{
  "num_hidden_layers": 15,
  "qk_norm": false,
  "init_std_down": 0.00262,
  "warmup_steps": 482,
  "decay_fraction": 0.715
}
MLP neurons of a small language model. Each row is named by its layer, matrix (up: input weights) and neuron, and shows model dimensions 400-527. Each number is 128 + 32 x the weight over its row's rms, rounded and kept within 0 to 255. Numbers have three digits each.
A block is one neuron, or neurons of one layer that tend to fire together. After each block is what it responds to, as a language model described it from the Wikipedia text at the highest values.

L5.up971:195163033178178097147162160117115129143086110098185128104127178174113110124105075125135163103133096133115109109142203131161141197145142089114147099087106131171184156149126120162063176142142182130145113125160118063124056126098137085169133148055137139202104108126058153110113121086183098123174077158057143112158095154109169112150109166098139141127105089075111161116099126131101132149116
Table pipes, dollar signs

L5.up1517:114120136108136051083114146097107123110143140089058124096106146083153125152147163063152166136146148118115103151115159128154140160077090156133187109133107126158138140172199121143102095129090146113130123155123131148184127156163116079120162160135128105167184175149160166156151079167133183087144127161119136143168086085105121151107102103063145131103072115121081086163110164139178159161119
Paragraph and heading breaks

L6.up257:161104089138127087065131151140159114127153142184125134112121083097129108116132134124111136090141113081191161126151130120175181164107113168157146146149142130166162107166141058130099133094137158116149111135106139094092120121148102059113128078089082095172095109100129151126207096042154149158170097152102187138150154069105112183141070164152146144180176169115129102169110143164157168122086
L6.up461:151089092103095064077119147159150163165162127149158101130098086128149151138168151130134151090139079128167167124119190141180162157126096149151155134124086111145184102167129021147108111139116111119131123129104149112133083146103116064066087191114073130200113112092146153166179109089144180139162127146086190120156099097087129132161038162116173121150147170096191113180094117187125188144102
L6.up623:134140109151091125115156162116088140089066128156105113112143115066141083147147100105119053113142077091117132116121154112171076121095090160118226111077125164149128119086124151160074187141093105080138140143193151087058114124121079155164103185119131129127094125132106104100134102136132175135147128116116176104154146105124161129061138110128173142130154097173050201108142107127093129122151
L6.up632:201133144164131131151144180189119093124175172132135063128159134079148137162172154098156109071161185128110109126110203144156138094131111149100161100136042105129178079075108099159110132157073073098162162118101129145112085086117086062133125159136137124135073098178196097123170122078098167111092076133105130147152172106098165091120101117146166145188130117180088128131067109134135150117106
L6.up720:105071148146160085129072162087083181198168098164020081105186116124117086133085117123120146121094107112133112096131120114144099112121095140081112131142118049139119121151061150148062103129147142146176080090161181118087073150178131125133129136147181140106094115154168196147122166074115092129103153183180116148148123118072150098143097133114136121145136138114133122187112136151096109185135
L6.up1213:084137133144152134152132123136130213130094135153131086073110094115138150175103109152103117140137087113093137121138137077104159167066120195135169146125178109133084062097129156104083090093055108138140216128216128114140138055164119131103075118064092059142155077097095132132102091103120145107156136107120120036147158162113171109127065109133103190140142116119140140115105103137173163137144
L6.up1276:107143109141107123137156086091140081103076136140108120096165122128158147121171106129116125140140103054056104104093186085091115117132148128164168144142161138103112159150111076082091094132093163127160153134161117107131087141092132134095097130131111163166104143104127110134120073198090130098116123130116121115155194128120109133148114110146085118121116131137122181175096087127145085112147
L6.up1681:123120144118090135131190169161132124149157172136173119101145082138108154142136168122127168085101140147156164097087142084131146142139121119098124143154105119166171084120065111086120131101136132130127118152082168140100133108124069055115139149111093059146141098143110132132186073160123141106139092089161133123154157138087124094106115093114135117145168137145119163135092153138171115155131
Zeros and paragraph breaks

L10.up43:193141143170074102126094159181139169099138037115132077118155130129100146122121167106074202140149148143092160138125168117124151102138136161126125096064148152145172101137118139083123130088142077100145092109091086088141141134109142075082136095128159101169110065125110115122093135120200135172139135147124127115152057113009139064097125097107116121124158153094148135189160089104103143184067
L10.up179:133132123122125068110172109149089115111103095109081111133118132149134180114106118180113152117119052152133148194090123058072100115099087100141137122154146198096126125147104108155096111074150165099117086105112206114172128096136095103073099159184089148122119109167151154166133129078130135139124165106130148173133085140108165187106112094099146136094098150119179069141107132118093079143078
L10.up525:134101075157122105112095101141122078054106133132127096106122125177121201124121147153076124121070105125101146169128134077140107124088074175156132098083133089164149134099129109158138097136138156132158114076127111140099133144131143124100129196110163130100105130086148107131192118134200142112101165078062080112146075084084132192096185142087086180086117163107116151146077139107157114162074
L10.up790:159104111123176043117152160154107129136121191144114143077153120138138118126095055075083115126081064115118115118116071109124165125124139119097117149119086115127077124132079096118117148138163126103157070115149159150161131109141110111101079073145155097121086135157156114144107170093223118141147163096140095125151080138082129133096113218156118167125149120096131057165130136182162082111127
L10.up869:137142148125097095092165103173070078119098163080144089115202132164163147094119120099091148104146165155128121138108134119137142188123102125143103094112121116166152181139112085158122159111188131098147114093135177095151099107128087132133101162155191131133124086143209105144118147133201137156128152093146110097175090078070126080078183178075105125122161145141139112163149168097108078130105
L10.up1053:124065158122139098074158140140100137189121150142134096058122177123186071134151125177086135118097124133084135091102150161103153134109109137112101123143122152078110164093088122124091178047170179104142120161115140102131137098079119176157081123101209107108134113152154142139122048085148069108109163080138110128142105134094089072166110125122156095064138176122127087093164144089115086188119
L10.up1324:119090064142171127108072193090110118126132152144168118102141105197093146157164120170105154108158084130083108114121184130106158115091159138089113131087112094135175137167097102122117151111195144128158096078099125132156101118101143115083096149130135056166139105140121122155132105110160148141149116118148124101171032107112151165151132244125147166105121180066124137105074153138108178193072
L10.up1514:173157130148106094125156115112094120119166098095139167125091118143129140116174172125150174134142053176106165138158122098150116166121148076163141113166088167142137115154079130108088170092109108100138090111186135116162191121101115079140189128100182104126149120131139138128113156113173095117102077144077087125133117121097120123126087181113104115132112151099159076194170079113159140153121
Mid-word fragments in names

L6.up25:144153060161158086130203139057087141095066099150124129092156077161133073103083160156077088156140050091091095120127181111116132153045096139150151149097161148183100096098092090140062147117151118149198104200129135105156124086120138139159122130134146117133109126156118153111177066118152180134157186132137153158163156145090143153117190144117165125107185169160138136166169123162126134115092
L6.up195:190147114098087115092151076143147106097095129104096118117091171138128148161091077124151090151105073174167074154133131123191109155137126097108099135124115099071171133128111127119151148119187092113164083083118138116123141159097155129134141152124138169170199131166075142121140093112147148154119082075122157128109117123139181105143147118086040153105170156132140171107143161112117126118127
L6.up350:122107091138205080122148113103145146129102076134129110104188151152125120203130180157125066213100088118142131160115132084095119071115124113153137156108109149131126127116105053137077135159059143151149093144203137112135121108116103146132089123174088127146153112121118134185159158163150153163106085080022155137144135160121093144141115163154135134123191145076144077096153133150147163139064
L6.up639:147108069197123110102126070082141190071056076100096113107136039130142140100109100125098114169119093126127145149128156093110147159132069134166205140108143069124144089126100103171092155129145124088151132130116120116127050118111080149185108147160108082106130130164148116132152182118152119124105162082154126102150129108117148137126095156095154209095186112091169153185134145076135141078110
L6.up1073:152113073148126113102144171163148132136091084104151097106157119145179150118144121178132126112159083143134114133127160072100140092141134146055209101081091153120132154161131086118054168102174140084107135115162183081113081126108107139140135141150142120119111190092071128104110133072219126182101135067096134147152167093155152120079146152134134200100139117097127117128127136165138213112112
L6.up1169:103112126133130059128119119167087145093130105145107069158127103107131159075150183124072063111081079142130119114143172097118109139101070139162182133103116166140179162109127109191117144093150140149143082092138171074148117176117125058096146119113105181149135109153181141136143069098158178156149081137160158122143154154080134186085089163115161153149195201117131199224121124118160137119115
L6.up1255:110132144089156152121110102161103122123109168095143120159144101111120075156128063136136155145095176180150138118115137096128106042132105161156135129111113170123110109129191109152133119142168104154113122136148151092194129080136067104163166176085155191187178151152092165131112110179160114166111123136146168153144065114074076111120109164077136146157081153076136148154089158122145153164116
L6.up1347:138130132151119127177158167123124095123125038108121110086169164124138111067103109107114093144183105116138107111114134142170186188095145158075091082113120137098120143183112030093096122175144126117157137105134139077126089176128082173207075159171088151113090085168119159164140085094178153138126153128095107141161153097131126151112125194114188164154166097157168078114096084132108112173090
Stats-table column separators

L10.up155:109110076144051106152127099139113101132161133170119042116108069122183127119110132141107125085063083145090131071140192147137182118178066143108166136114170165102121128143153106136149137118127174141122086093158133083134069145143117076175097130099090094176100139150092140173153092145154098115089133148119187112157113139135111107151091143124124112125170105149180139105117176189097120175123
L10.up611:161151073139111089102110157167095171115166129149124151126098065085138135081152126136099105060091099096109127078146188147143196105134077129140083177117114137142124113151122108162139118157133141152134133128096127095098066151131144072151065181161080090170088060180117160152152064149147109173125051089145193130146113140107099100154056140151104117160129141119136172156075137211140150164124
L10.up638:158112099124109122125071085146112154123140099104137074082118103092137144083235146132089081088044132127150144074127183128163162165101105129133093113111097118179164144171174062115095141174125172188131150131129130067157126185144161079111113164145117109162170095153167161176162094155157197123138092108064168120145043092107119136151076108119141110120176139158123136170073127143131107170097
L10.up941:142107077160132121137119176138101125152192183129113138116119066102171131097117150151095148073142146122110120127139130145159174123129111190149112155131138143194090091125116072161157139135092195106164184100124164123083096138135121113171080159117106096171088094164083111101122132169191131132125037157062088143138116111116180126119115142134088133101173088108165158114130122128109105161091
L10.up1055:122149080113125083125114143190128161102154111182072126137124039124160116102128165138138147062117141145094157135189198123138203145090106151116124168133109134172170142125112119117132124156102172136111145168112145166125099156131063081161056138065105093142198085157108173166166075096124161068121112104117170141144134147120126121163125120137106146093114129151195070138097168126094105154148
L10.up1136:144128088151097082119090150186134218143173111144096129092090076091105147084152178108101150068108161127130167120136202174165189106144137120102148147132091158108161167132148124129107096174174151174133109151149122086115119162174108063170067199091084060167118104166101131128175083128109161119106134101073205153147133131111114133159091135145138109147148110129157148142083141175110143149123
L10.up1152:169150093108117126124115123172127154141106128158132115116123057078124096101169090098100076093053154099125139058126195139113191158123107115151116163130116169167161156180156088151104146164143130199141181144133140067116102137147102069157097147125079087189131071150108180122142069162148136130116083106103198121138108158111071120171073134167080126153163102134101137142062126197122149153098
L10.up1616:161081153128123091104135096172111183098099068115119100083161112153101116133133113107104104105135121077165083061102175083120190141132083111162130172086102153161129129177127089146088193073099109105192135128118137021165131122143094156183122138128113124134107115115129173102148149133115147155164072095063130105179120114144106128103133177085181136145229119149103125182098183144180198157095
Wiki section heading start